From a checkpoint of a small transformer trained on Wikipedia.
Training: 337M tokens, 10282 steps.
MLP neurons of a small language model. Each row is named by its layer, matrix (gate and up: input weights) and neuron, and shows model dimensions 0-191. Each number is 128 + 24 x the weight over its row's rms, rounded and kept within 0 to 255. Numbers have three digits each. A neuron's up and down rows have the sign that makes its largest values positive.
After each neuron's rows, "fires on" lists the tokens most often at its 100 highest values on Wikipedia text that the model never trained on. A number after a token or word is its count.

L2.gate236:138137122089159157105135095116135162164113126148143138142142163145162156131156137150130153113137107111140118091118161129101096148114134141129086194132152128094148117118148148166141169125123136113128120150149121098104105110094193136108143163140143165096061161103133143168097134131136127118142145122107099145111139135121079140140107150136146164139153123113167144088135157122138096099093149130153098097127133143108143137223116101141149151117122128106103142147107120131136127092098139128120145134130145154087112133153117114120111141137131124137149196116161138172144177157130145098
L2.up236:145137105157145162158160117087116154129104177152107125133133124100099135117093152151145125107163120134109138145142171062126186125162127148136109079120193084154091127141156105131132153147108099112120140130156158142159145136121119155113135135125117130060162140125150134120092076113118168098159160101145141174125160120117135135098127152104132135092154128169143112090118122142117109140142125073108103082114138097140123132134116121113174103103114109090142132110116080134137145093154107146145135103134120137146126125117140119166147098149132101120114135169111107117156088101117154136
fires on: " |" 35, ";" 13, "2" 10, "-" 7

L5.gate133:106102137142107067125179127127102077156102146129134110113155089121161085096118137141120119115112146139116147145105093106113113132094158114077120139096123134151135126109140135178142144096136090173158099097107140161113147132093128175109155104148133133133145148123083131107104108137128150141127122091057093140108123132134137154127161156139163122122155092164133091134110129162150117098103154113122104090134100132100131122126148162159139138091127157138143129119102134111133124128150098122112202122132119143151084126097163114135139137129079123095121134157167114138144097144137107182
L5.up133:146094120078105086130168166117103134104119145100177072134138180143152122143123156123095088132146158167117077119128107136130092106138103097153115152103126160128124120128132115128119134118137144169139128080109165156115145097095130158170125124122089143085146135128083146114132141119145172132085125115115137092129150164199175089119141157155115118110142104118155137127149154131136133138115087149121120114124110086137121108108145131106114137136134140117138098161140104106144109125144117129135149133150152081130062121151160099137124111134141142104147155149152100139104059148129129141
fires on: "." 27, " \"" 16, " |" 15, "h" 11, "," 11, " Is" 5

L8.gate371:128122128119126108126123146161144125134074127102080119119140135139170096137126136123131132132120127143124096070163133087121124140106166158128150155146124167136111091099110095144087137138173108084133076120155135124145117123117142171158124116163114094119121115153074122109146103113104121134135163162109108166125128111096086116133101125090137144173124106153111112143143171131091143129141150158119134099130147178152160159147099100144129156167138149096116167097103144146086188144106099129148134093154140150135136136158124110151155098156130160134146163156097081141134129135165143142
L8.up371:158131137111132133138104111142171077101130150129095117123098087128088114151136128105133074104173132059098127136072174122161114151082145107128111171093090154125102121088155159142143122128134099127112136136110142125133119074142104171117142128106139150149150153148092124099134083135108130150138109160126127140119171171102122156151091139155160110133156149107134107134140112151075154079188145127115108139115112123122144163124152099101168141160139134078114166154126123119124140166125086103151114169111139115142109127103152127126106148135118126132134094133116134119126125146154130129
fires on: "\n\n" 42, ";" 12, "1" 9, " and" 9, " while" 7, "," 5

L11.gate198:145132126084154128112160120121134110146158121112142142150158147123153108141164129150126110127140110164110115111178098134139125123140085146120137164138148116098105146130108092146139115084164129160092126165115124171138108114129129113081181094093132137104115115127132153106117119134102171095107122122099094071106127149139126177135077134159111121094129146152165099129096130122124085152114177157139137108081144143085142107140086146089136119094125109136118081095132139117135173112099142132124151153154103131175117138151076162138119130144120137144137150148155128119129130189117146176
L11.up198:109116135102135150123105126086161119139169130087090131102154161131120105160098097138121168132134124132110116121150157060156127059120122139116169169137096148101112121092184140119169149181173123111086118120133169155120109138094137148169154115137129114131132138128126117121096098160123167124128096123137106142148137166155151150103143128120126126148118182166107116089149134123119152140144150144152111158092089126085120098117155109113193102106134135152128132143085145129134117114134150101127104087108112128105158129126111121093106160104113157096131122125112163115109120149112129150
fires on: "A" 21, "I" 13, "E" 13, " I" 11, "O" 10, "-" 8

L7.gate247:141115148108158085114115123089172140121147079128073138125107103153131110128148169075107123130143097139119155137166113144133118162132164127087134128169134120137130094136093135168082134118138108119157141115160108145094110150134110152129128114146134125094149131140133092164177079136170127119111132166140128172147126136116147134167146123089175156117100118143135148124132137109123157111102133117126102155087126148096175165145135101092080104126188119094122117097078131145116126192143132140136128141138121151096094146136162085127149139121124132156103118144127130105120142145118175122
L7.up247:144104145156118118130131135089166077083114070095115130094116101159106105114114150171135125135155128115120124147083088100108128098146152116102116102150144087126130107147134150124146114112127143157128108116124129143118150150118122121118139117150123105120113157133171143096189082109114123112110130108149151157129133144166169115111126136130189146107146113106119143101168151088079155089124135131156087141136108105130168125130123111124128147081150166157165112095133160125110116111115122099134144139136068116147105104162095100126107154173142120152120141189098117131091128117087096129
fires on: "s" 15, "ions" 13, " others" 8, "ers" 8, "ities" 7

L12.gate53:153142162115138072149126085139151131160104133130162081146155116136143124098103130116150152138097149114110132132157141113117097131146163132144112124139142112185173124155187083135115138133154099137121122104157110114134139137100127149124181130114116107125150163114129163102125103138136104194121140111123113184112136114125140119121111160107139130095102136130130109164165128104083107094147155139122119116096132090117117124079137120138096144107175100155167110078097114164104137167157132124127111142130128137127097076085161123087183129121142147129146144110113168099107147126109157123
L12.up53:146150159140121135109109157096137040122124161119133082095147095147128123127134143074125136099113167150150168101133103142111118153104139158138138136105137162123154099115147147096133135147108125134149134090147112145139118162123150131142120089119104116120140128112124116118110171162121164118134157130092109175139142128130143144117098154130114089146157146149118151163154139102180088105116137125118130154127110167139161158083099136138133133129180147113094106111119110092116151110122119157159140137144139124070149116142160150164191151143127095168104149129129149175180143106162134127
fires on: " /" 28, " to" 21, " and" 7, "%" 7, " Her" 4

L2.gate170:097137118139138152135128135138131138131156153097126137146105139109124101117151136125130104130146118087115140125149117125118166064122121152125139089127132156214150127109136139127124161143131122121125106137100141129196138131132255144113123140103126147136110153070127143104097098127141123125146137120121144135166128110113120136112118128136092078142118165131151133211116115151117126135111129151127118119137138122100132114132116135118125091117154125164141078123131109173112143114115125135130128120156159115149136134125123125117127061131130124129214125133120112145149119068130137119
L2.up170:121140148126144122146123164137127139135100181145126124145126124113145212147132130132103043115140116124155132123152128139119118194128115129117108132115116105113115117010126133126129113137119121132117142131101116130093132125192209140126120124148105139132150147088130134150125089152135138137134130120136144129155121130120114132183163106141165102125114081129158133066123135146125133106127123153135089136123128133131136113135132127124157140111133127106143079125127123119104135119115136125128156108099121128133126130135138109123143106141130111143048128137137147110039148155125129118
fires on: "th" 65, " Comm" 6, " Country" 5, "ible" 4, "rug" 4

L11.gate314:156081111160107151132123072103106107135152133112114084118140104125131154140126068143138135107136155137112126098152115085067123145113129163105114141116121140152113108162180130130093158140140130119163124104118166158150157112107126104114128104124121108122124148090158157115112128151142140124118128133135100152105123157121098156114165134118168121097090091108123133122196125138128116100169131147104131138141141083162052168106074102107130137168132126118145087143118096126104157156125171123132116156102117152104112146132138113146148075086113127150109138151135127130160111133147148164
L11.up314:111152150106155117138175138118138135145165142132127119127132087138097093097098168121161125125100136126116128135132092110152153155152120096151144120127153107122151080131143101152124140133105114090168145122143140140133104128100104137111127139074162134110114155113177136120116141118134151137154090091109117118140164142103102101120119144133123136121117151098194149140155091083106119136177150153148168120080130111155125115179064114130145149162122108100120143092140134128155105086115130101127146146105124136148129192127055106106144126105110092135121105148100176125106111142160102142
fires on: "A" 45, "ore" 9, " more" 8, " d" 7, "a" 6, "le" 6

L11.gate113:128142126174164171113097142158134072133167151146128151108091138196132134111127172097119139097143150125094143108098098100104135153132112117146098120155136140112108147142166084138165137128119133116070090119122104106149109143087102161162143169123119112149133121104076152141138124074146118114104168124058082134172113132136128118114109109131122104086130138137180114095119120139082122132148137122145133123126118103112082093163135105117173106143106142145131124134115157110130154094140127168108136101144087132112149123107151124114144098143129111154132113150128136153156121104126114158
L11.up113:101126151129099086139117160119121115185141127111140158125148144160148087111127163077136098108137145082146095090145160145096096130143142123108081101135083150156147147106140118123142132140125127176121091120150084142130175094123158118144128105158110092102118153167139128131110131114106135164123176111105124142124107127108150152105154136112089095147123116169107115127141136073086145175108115161120124118142143110136087105101145147112172152130103140095165153127155143092123133162126154138161154114106117140128131108142147132179110113178143166106142175117129119112107098109123153112
fires on: "ol" 22, "c" 16, "um" 11, "ing" 7, "on" 6, "us" 6

L5.gate182:109123131108152128124076105141086128147080122176095156124095123153097113128116133135109132132147128107126112159141155167100136103121122090128097087110152133139106131085078109110096148150136131138120141154152092162151114068142156100123113115167129082142082104119102172149111116121113144106125131138157147175150110104138121110150077131109135129110118156121147134117116085113099141097112150095111077104141091137087149133121113159119154084138131111132109162131113161123146131133197110097150114135140110147119163094088153123148131101148132100154076139124148119131129124169134148094
L5.up182:151138149127117181116090130153133113130115085108128136131109142155127177123156098159071125100128153124112156119101108112104130135089110096105115101146151147118163099153088134140124115148139119136112109126146088074121131099144127085114141115127128086161083115142110131149096093180101114127150153093115120109123171107148166095131120118148099105088108141127145116144149132124097123104181102125120128108147111183078132161104144158074112107168103093137137114100129168172124133164140101113112122155113163105113144097130148110130120126125110083153137161121142122152156089106126105136
fires on: "==" 87, " Mount" 7, " Center" 4

L7.gate150:118089139090066119110103142128090160139143146121193120143135106140157162140131096118127121172112115127133117118112156114137141135082113146156148108121210122179127129157117125149119099116148085140125138121126098185146127134145114131110133114138123125168130159131135138130121119124091098124121107131128101148132112115112138135095164121132133088129095148149141109166131160177093104170100112086129064160108130110141117119091176078114167138118126135121166133108096145113131095135162104104150139123145146180110118124110133142112103142106101107117136133155160118116141101180142088144
L7.up150:109129125130156175102106105135093133112111113086160133121146138115140163142147088111115125138112119141094127148129119142144095128132154114100112135168146139136103110110102129131123104110137133085112113103139088141078115126168102115113149164155132095106127114137068139127108110120128161136115103134107117168166132098118078098173125160042136159130141134119134154115096135126135132127134084168135117125118130133101147142139126168113114122110085159131130143125124128164096132124111129142091078188122138151151055115135116081079153116177104164160175109122133125109125110130113117110
fires on: " Dr" 13, " St" 12, " st" 12, ";" 7, "oot" 7

L13.gate63:110103150171169160135127130145115134131111141117085107135104048117139141082110149111138156121143142147104194105152117091131141119109063166091144153129105133154134110128136112147137114127116136127136105147122138124128114139114143112135135125118123099121129154116113089110104083107133140098143139119121121127083133094169091156151159160127146115080150136132121112108115136127150148121111138114104111115120140109123119156160157108110168199138156120096153126157163080156110180093144139115139147123080108120128157125157102195109146172117144150135081113157132136144142112098135102114
L13.up63:200141110067120097134096133155105147123092147090172126138103126150141127116128118125118109120113157135121101105128155101175125123151134149167115101091095159096120131140126147089151127111146083162111126127132153118136134095138124162164141163139114133112109181109136134120132090158113098102127143099129132158139103111175133097142068124136136087120107119130139123138117098162174135107132137178107097121147117150114105104176104140114161120159120130088129125142120140141117137140190149121106152158146115108151172110106143141139105116155132149083112201155133142117103135119161139138
fires on: "1" 89, " |" 4

L6.gate227:145113150132169139126116107114138110156111143128123146094096127135065095115133177116127135102108115108092139139169080195123133159127143128148159167130100142145109085087145108107146112124132185071117178175104153132099125144131100154102099154138117131165182155126091114127172088159103126150128126116146095094134151161140089143119114112133151129116120125143163104149097145163121127105109164151105131125140128139131144105121157104109105134065156160129125156156115094160122142148117095147106120132144136143137149095121123124137164117157111144139138152102103142115100125156128107159
L6.up227:126118132117110171156115096173103080130121152134141128132145103084148109128100148158196163152126125133141133163115158101132147099130147093124123110131145127145130111142095124153125129146145148129076173150150154129134170115090139125127140117151143118113085124141101129118119136171153128166112124123147146125128144142146138122140144149139168076124170101097129109128161144154093132117204113160108190126124094076142095111144132090129109167146115129155151130131139140167156154140181131089115125155111138086150145117148100159090139138117106135079155116161119149164149127138128138144
fires on: " (" 47, "-" 15, ":" 13, "):" 4, "0" 4

L8.gate314:119101143105120111120115117092135146171135077109110119075134115095171119149105117065102109129138108109123154115149148083105138139122118142146118101140153129139099121148110122114118155097152151196158126135130153197103085083112136155149146143146089102141125123159121137128112150124142151124134142149156134214134130139137135141138154104091146125149093098143134124143145143119130130080120140139113139086103131144125133156136109100117136119092125113106151104138084092130089106137117128196102126126134104151112134149131130093139129110128106107117135166142196169117095108132143167121
L8.up314:165119165128106125110078151131159118122111142134143137108151136107109099143113151108099113191119123141141121154120144108094145129136126091066122100142131092119143121117156090112101085125116113182065154130161122121114113105134128123156131109091103109140122155122143139160086146163119144166148127125136095162122108128156147150125147131116135101145146137144087127118123155116141111117132110125146126140128121142059187099100154111127167138145148126116136081108170119121157113133200085123101137106141141112111102128184153094122145153120166116142118124130156115106117081118080150105
fires on: " f" 23, " February" 9, " I" 7, " is" 7, " be" 6

L7.gate233:115122100126117129104109126121153086112111090085121137120127120142178098112133130130121140133163084134161067166143142130148110134148117130104140079095111113098125122147116103141061154052141129104085123127140119097069103091144114140133125129116080140126106111139116105137130111093151090138183170101117115181193116125138117113153162137119125138145120125122117096123092143122095105133146156093145106127098113118129108142138163093134125125134142103160133121096138107134115108135147128152094101101156120124110105127149138142183180170126128095141135123134116098100116143134114168121
L7.up233:157133107084139108145101138139105142099099155087153122199193150112160104154104124108114129165157139149117123124134138117121094160158155141121151117134112153078162128087108096085155107131133125076132129153104146140121094131075162086142139150128070072129168108187067132109182120133124143138156092128142143104147124110154156138169127125133150111154117127095126150137125109142118125131141096135114150137114160109126143139137122094143126125126134157154173128150122099171118124140139119103151131142105122124141109164143130138158131121148114110064136115153128140122145105127132126100
fires on: "s" 21, "1" 20, ")," 8, "5" 6, "ph" 5

L8.gate127:117123110100130130125068097122116140092126159100071162140115129153157123118125122123125121131139143114138123146140111149136127121153099121124148138102103094099123146063136163106090110145114120118111148149122106152178108118152170114118096094164128125154133152128135132167139120089099093115139144158113121102150160137125166151164081156146125134174121153133083126140086125088133123070100167107114092132097181180100203119132100137119141121130130108129102145140106137106111146117127117120134121129173108122124176152149130105152101065170142126143130119105131110096136139141119133124
L8.up127:112154138110140123120104119109141091146135109123150114127081128157117132147156170137155110098137099140117091094093109121141145132118141128130170119144152130130144098127103126164107156096153098125120131110142133090104099085130104162139123148103101127128171111117106097144099105117141105146129155117115121100130210173110109151133136146135072120137101128103122087154134158113103139133135135124086091125109132080097128157124126126161103133170151088125128118068155072153126135071141057135112147171094155160140141157140124158142157089104114080119130114111125129129129128131114139136
fires on: "==" 100

L8.gate270:125116139172143105140098125081105123133122140163122136109132054161130148160141172143167135147121110100142112135125128107104149129075093109118099113154154116138140125119138095176111147136130124120126143180104175164167081118170167126124102133129082140177150183084131125102162129148143136121142114080121137149130138197113137140145101153130162117117115136143158105145145129134131113094177167131108125133101114125112165148113139101130147077125137117121160140105128098109129121143113185125137119110136075121120126140120139104119125151117167152111095123107160136101115100138131088128
L8.up270:116118146085075115122116135109096103103153116165103159146111096145137123152193117153134118179133128146131141132117124124112120124063141095114141165108139124083129119128117117120103173128145177116135158131145139139090109136117119102075143147137136079115110144103090117133093124107135073122133132125128137140133142127152120105151117184129112128069100129152094105130127167101151119114176128096098094127121156128082170139108128091131161114155124122135120102110141167080126141144178142117113141156157125111135132135111138143101123153145114099155149083129139129150156111147133063100
fires on: "==" 100

L9.gate117:094125142152159092110143125131142102125167143110119166094094117158114159093139144151100120145096151113139129139138072132142146125148156178168115099138171118165137117103126105150095121089135120101156117087135116150109149129129118124127107091129125096137117148125106116122132114144155148171104146167118109105148108144094128114116131082120147146117117172159154147121119095144098122130091194107110082131104102130092124099113136124104109097090164091151159133105099133141130128116109109159116122156148125156135176119138162101146175081156094133157116169081114119104149118126135150175
L9.up117:149143138127126121105099133106169150132092123133091126176092098139109141149150125130145129136088123138117129107134106111115079124124131112132135141063107147110086133131169195170089161157133102143121169116121134130156170184100125115102127114144144140124134165088131121078111082142149099110121131144117123130071143095122130130110136149094167141111129145163123121167159123149131129078148181126142102133133137155117146106115101119112167107137144124089106130133113162129140130137110147147147155100144149098095135092134167127152110119130134142166125152144085073089171129156155117118
fires on: " and" 42, "arly" 13, " career" 5

L11.gate69:078082113128100129109125125146101166143094165095161122119178139159175104124109151098138164133114143157096187123137115127103113117100137157116141088120114144128186131129166136112115149129162110102120086105086152131170115135154111182143118144170120089158101138127132124116119164110132109113113115126108139151124130105132138133130140139135114123105116133136174097201121120141111141127087115095090099084119141131120099110079124136112184114114094125135131146179146099132100123128123135115152118156107132123145131124169108130136152146188113139099088127139147119178141157121135141141
L11.up69:136116119141113126112092142209123121108107150138132096166117121161129130113121104157072134149140185140123136155108124118075118122135163125092135101141107160141116100131174145114128099100172112145133108092100116120136090139160081158143132147153116077160092091163148187093121179163144162093143153108121142126158137134134114092081118126136144120111089158130134129156132133155115122136095118125150149109145109143104132140153159150180088107089120137125119140124167098131140119133145129176136134136133094141136135105101139147103137165141106103108151118115086114124112161133133131101
fires on: " as" 23, "al" 13, "e" 8, " named" 7, " appointed" 7

L3.gate246:119075104102137120146135167080139123128133125162143127153123110119163123167125122141134100164179102137144178115120156158138135143136138134132138155124102098113106100102081135108153125087150130124140149184156096161085085133145169112191107153122137096116111176107112150127120138150136141144156128140159125138147127178159127108119155137123149149105096147143135133088112118139159130133127137126098125091143151153126099178149113097134119167119104080115113128135140097113176102117156106150112137148132133097084091125183124145147098176133122112105112116110117114162118151101089135104
L3.up246:096148087133104129163129114112133139148135101139124140140124149121112136165114122164103136095139154151116194123163167149146164112132116120143134142111112144160116094180121138104111103100160145128159094105185139143090123095130096093123086114101188150125154136130146152173094130152134127118135166148151121169177108148116118150112135121104081156159109148139147174121112120121162189148146147112126112111143139170156118132099121142159137119125170120167109126150153113132127096101142155127142146126130140089125161132163140106143127102121167137121172111130095148098150136138151180151
fires on: "son" 18, "ya" 17, " site" 9, " side" 7, "ada" 6, "ton" 6

L5.gate332:088109119112163131119107164124129162152122161144123151110116136117130068076122180103151134127102138116114104084159131128069103125098138139093081107163103094145158149159149140152102131128135109113155145121093105142166142161131120158112113122099093101117146154142150124104122159136133141071122155147154121143141127145100113139163166129112142130130133083123135123130119169115140109166147140128113131107122142171113107107118158119104116097101111131131144127091101137106144102134137126163096130124103141146101104170153104122144080149191084080155143140145142178103152168156117151127
L5.up332:151155110094163113140108091122095128118154110188117136135140122103120164137103096144109128118123167120133098111167061144108127137123079128106099167114113130122111122139112124150084117138115147078130140126088130138120109109118143142146141162142133135128132123111138117146141137135115141126141135101144155125113130170165127098153097124170176126134157127101179127129154144152112175105166139111107130132104147137095149127154134123130110109129100134148142135145083050139124117145070196090165099130152098109160123134112128088140120140105151132141095099077131174133160166153141151134
fires on: " " 23, "-" 22, " lo" 14, " Sh" 7, " system" 4, " equ" 4

L8.gate266:151090150150132143111132125121160152137114146153140107088112079103070120094081149116124088170117080123143148154135145121133162139126138124142112077105120153127111131128139121139112103123161105112157161100102132143122151136139161149131122095175107098141180173113113101134080115170125100167144115113107086138106120103103133119112129148121181114092117112104122104128109093123090087115118118152086090175124120085112098097120140122153110136130143116134158116155125131120081160140106112157108146165113134106156150159124097113103138131174154120121150142138136087079147097142115133130
L8.up266:133131164135110135080072174165152115123096113119149173129149073121140139146173146108130105114165192131103102161115083145111100104108091114150117165108140139140083119178110111175105141165131122109139126112161099133094133148142111105108127124147126151085120157114139111147100134118094102165131164129098112123124118099138155106120148094107141156151118103108126106147127147130106167157131158150144135140134108155123177165126109134091121099116133157130099121123134107129111117145098111153128099126169106118102159097087109088080171122114099120143139134121103118131163154148146153119
fires on: " /" 16, " | " 12, " sw" 9, "arly" 8, " turn" 7, " Spec" 5

L7.gate356:101121092114125169080146097115091139148123146111118093134115103144163111115153113105167160146124116133068121126144156105160167138150106152105152084114171110141135133134142134120133175095161162160098154165133144139151125111119091128107139117112134152110164130092115130083092154136130130131115125111118093143103114143104153143114154159129159085125074163136126094133108114144085122138122163113092101108102118114154160070089127118111149127147133113100122099106114106143134139148174168083130139160119102113108136149152101164129166103164110128136103101098112092120110104161126147116
L7.up356:097113104100173176142109109120158152141153119098074160177132135117159168116128129126112156097110128141103076122106108090153123119159132065115124122161161075116142114141155139139148147134100161140149110171143137115133079143135103136160174085129172147123055142073119147130101115127103189114127113125162109094127111133116128140148139134114139142131137161159135147175105122135116144100144170144143125136121101133146145123145154112146157139132132157122095109070114097150123134136115134135097094139143173135134128110126105123123128125163120164107150137098139108108122117130168150129
fires on: "E" 48, " sy" 14, " ar" 14, " E" 7, "á" 7, "A" 5

L9.gate65:154067150145142103134143094111119157136129141123099127132146116142128120130106114140149141103130121144134155172102136132143096141098136114142109084146144153156138114124161097152141157139164126123137138132160147120095127102133152153176101115117072141149161155154095110106104094113099137154115089129111123156166158159132126129149117094140115098148150091130146115146107134130132146103116159095108080108156166119119109154094182124136152113069140129111146155113130054122096150131071160125129110093111134105117150138152137175151155123133087159099082139096115090107137098112140107108
L9.up65:123144065100145121115125140123103126201110157166095116163129117136113071164162111126115141092114137140134135130145163086159117163102088139108130136119105125157157143174108130110137140170135125119145137156101153163122102140101167128147167119121124143182166125122141115117115143141154148114124129142085107103137102147060105135152194092135146154150125120094106110144132129112150068146119139122136116140095146123146142154135124123126128125147103108091119152151114167145095122140140113172129116074102122107151154076127149123157090128144150156143153145135105129122124089138117130106
fires on: "ir" 22, "h" 21, "am" 12, "an" 12, "arg" 6, "he" 6

L6.gate51:123117157197140177137139162116152131141128171150162104113115105130087147101156180152144138126083119081119157154114088102132112163121129111133096119113151119126084137118160116150118152106068156152139147111089134150109118130119108140137141163134104105142156145101085129126119119104147150150069127147115122122125121149135149129122156135126124126092057140112169091132152091137142156147131139129085125104126149111114140105082147113098109101077154090121161136122118092135085141155117119129156139173143074090149108133115142086115122154145107121116112135130131132124114125125094121160
L6.up51:142145111125129114141149108143089174126147093110135126108150130114144122117133152057123073134114115130144112168139128115136098096149127145099151126131145119119143102093088165103128125137162164143154172140079133095124095118078100167152105083111115087142150128124128119158093147134146152127136098113144108075136152161133117175110166106129152112090127106096110112122140114112162150112127104170127136094128108121098117113069118106139152156124146119147118157115149133162131174148135144093123136140120096124135114156129121131092121112054131111105101106132158134106111153140090183113
fires on: "-" 19, "°" 11, "h" 9, "el" 7, "E" 6, ":" 6

L3.gate356:117136143106137125128135174092171107119109130116140114118116160096132152115105158123144175165095138194150095123170093087119171101110148134146135183162118149121140156144131148149162125122116124086144116076136111169099104154094139112171145132102156129150117144094156153140133147142097111132085164097123105132129093134123115129195108097098128118104139150140154114109095145134166079137144107092124104127136140142109081125114140103141140150127120127178090092128122127133147102124112148153132135129085141133117150113109136112151105132151164125086145132136146127131120197158137110136
L3.up356:075123124115143148143156124173095148135119123116110140181142159092141119152166107128147140142122109175126085130187124114101097137117148106123100133135152150134078106134156118153115072133124140087141113133151134107120087127137145145161098110133132113134120156163068138128100116088145119133132132142127151124128103125161141130169137121148116135110185115109157117136165163132121128113161113191101091165136105126102129117104141123130146119092137152158103124167146081134126121185102181120161112160112137119120122127124167080068136159105130120142147124148132106133104133147162146157
fires on: "-" 23, " program" 13, " run" 12, " Inter" 7, " lo" 7

L9.gate128:146148169091141092128127097107089139182150117093112112103140125117164118158129125127125126120112088158154091133113136128175090139130134157131084123121129136168138146115136103123114188150132080136133143167152084125154111106142163119135132146143107102119128137155107125091079084149101137143117127136103144151119115140113105159141069103155118095137100120106082114102135105128146108113116146100121154134126130135095141112180146168064134104112127145121174146071118132122137131124115101149120099148178100096146116157124161146127137143122108145151097120116099101117132122129075096092
L9.up128:117123147129155158106145082122156147146115169119084149130109149145132148067136099124148131106088127114095144128128127094134156106124110168173100112087131110157116145104092134107161119127116134127179116166101149142186134128168147090152096104187117155114130132135126096096136102167108099144158158138130158150141101145149119144108121109098175106117144115124115106086161136115100106142151144120125137135117128172104145093152145144137091109108180092159142131129146134151140118112148125092125094138150147111152126123135190142089131110104103111108093155153136126137098104115075118128
fires on: "l" 18, " | " 8, "st" 7, "f" 6, "in" 6, "he" 6

L9.gate151:105129108144088157132103120125192111160157113151161108109103145104163101134117126135142118127156111107146134149115134106143138130104139148143135063145151172113060102137149065120093113104112099121120139083142097149134128150157091132171167118138149124116134126130106153112145141110120133104143137126104150163109175156108079124100157110125172073120136106131139131151108131144136134116118189120129103113147134083103141133090133114142131113143141135154110133102130137112149151153145147118094163105114100180117107130171129129162129122157076134116124156079143114096122119176157140137
L9.up151:139085170112166136145096136139134098085146114142166090140138136183144155125113112153148151109106123090129088086117154096115124124113112124117161134153084129119140135162107106121133146135111107139116098148134117144091105118121151139147196148126090188157150107126120151098097101128105176097105160117111077128146129127108139146129174121134161128150109117112158083169098150135123118166127132153138150096086105096128122128132112126125124164120121149122099147138099146140111175140075147102112118098089154111137126148102102075134111156120117130140099159095153109152126091140094141130
fires on: "." 18, "ou" 16, "ir" 14, "he" 12, "un" 7, "l" 6

L11.gate261:127159100083148135153147194139131120138141080106149106111125149138129155113142129128157110168106117118110095123122153092125175145142128146073138125117149190159126117079116107135130117154144126144173141133139171125127120132114133125128176152165134178064128095144129097103129103154135155080116139127087123142136168146144088109128124126131163117130105124094177147155112132101178153098166119098133130133130120125111110098162112107150137110162115107124137110126110106148130108134093126160129115111163081143096158086145139127128109111125075140170117162132116129091109116107135112158
L11.up261:109146115154139141164073110098137169129103166120116108118127159130120148113092142121131149137097129096105169107142114120124118118140145108100101079139126144107127153085151065110164137138108134144107122177168128121099151119135103160115085158144144138102205121131126107118136158125131183123125101135144133148157160136123154125155131101101119134152155140136163137118132107117110136135132132062120099112101091118087118136107169149146136152130131132163125141164130071128127100115129142168143158149146163128140097165121137168138088117167186162136124159153155130128132155102127151103
fires on: "2" 28, "1" 22, "9" 8, " |" 5, "ve" 4

L6.gate113:106097096146123125098097121110173131142153110112087100117115120167186128128147144080185116130109109121103101108126094127162111172126177150127104152160150132100089140108125131172152140112147135109127110094132130111097122110116109136139133095162109165126126166122147120164105075124146104142093173128108102163145143162092102085143122123120160127121134118120145117116110145135088127119133170127135078145104124158114141128108152138091147141120142129076132113123060132166087127137111122129137106147158130181119103110130134125150171144136136141088131145137141113135143162191113129101
L6.up113:134095126103142120135079104135133119127105123132087108122090190086083130137140155125139129148163126125099143129169134131133124130112157082123114168122103157115121135149120122130127129114136111142113093167156082093096120167180142136136157112169151131148093128167123151173171097161112135133161099151143149144174096139127123145150126129113162132153141119105160125128146124126132125091139093108131136110134128105144136127126120080098149075143107096089084122133157077121143119181115110140115112165131098115109150111100144111089177131128098148127107138088160119138155138160073148122
fires on: " as" 35, ";" 14, " while" 7, " others" 6, "." 5, " would" 5

L13.gate332:147140108159159102112100107094121140139120094117087145102097132112118132147111133092101089122120107130112125137108136088088079124134097119127127130122159159146144135138089133127071151118168137107173110165172143142106129124128111117149137122117168117155141115110154105129131139124145130137108117093128132143162141182165148126144130158088143134168089133142141132127151159102110144110101128109132128089118115176129148119112172082075174112098149154096132123101086111171124149102100120166116110093105139131112112131172168103150147128175098131137166142127115134091140188153092135131
L13.up332:120150118164088118120155095077111142132144146155105109093108116138143145141095115135144114105126115142116122163114152107129139108156103153182123088142151126149167153103102106153119150165159143156106129165095175113134082095147117115103161132099137143157140143146175183087152143122163143148131116112133122168104143135120126144111113149090116134130161133123171113138153106129092133086166157170129168130105132110143106158125126108125195155097136128169160112073133150137133145113112135107145139149121087132150099106138150118108148151164140124113100141097119156122125127162143106070
fires on: "s" 26, "ations" 16, "ists" 7, "es" 6, "ers" 6

L6.gate37:112095126155142140108132127097112149105099167115149122140112144135108142125166083142173114151162087117073174160161107134122165146137129127103125072123128167137094117109130095114134127136150098104146156159077144158134133123114118209112127181154144159124140156136117089101093115128132160145142126099139153145109113127113129156184125102146130142154148152095138134150133132136121136119125116123114133120112176093078115096122109135133110106107121181085148142115126114176110146116132149132122137140118080129119109137131138148090147154183103152091122088130154120158152114125140126168
L6.up37:147136146086125161120108190141110090112097140122155119144183127123139101110154130127148128136163118131144148121137115144112102117133135120124088146102134160147145125130108126111129113071120157165154164127159120086122115121124126156134095123152138139112132174166116079144102094141148116115133108126092121110156132130131103102155107124168155125143144109084133157161151138142106128194168118118138143099146103158072138123184129142088129110170144117146138192127115142128147093145183130117130105137153090126127161121157140177156124155122106151137134155185162100145156120126138136150
fires on: "2" 39, "1" 19, " " 15, " on" 13, "ire" 4, " | " 4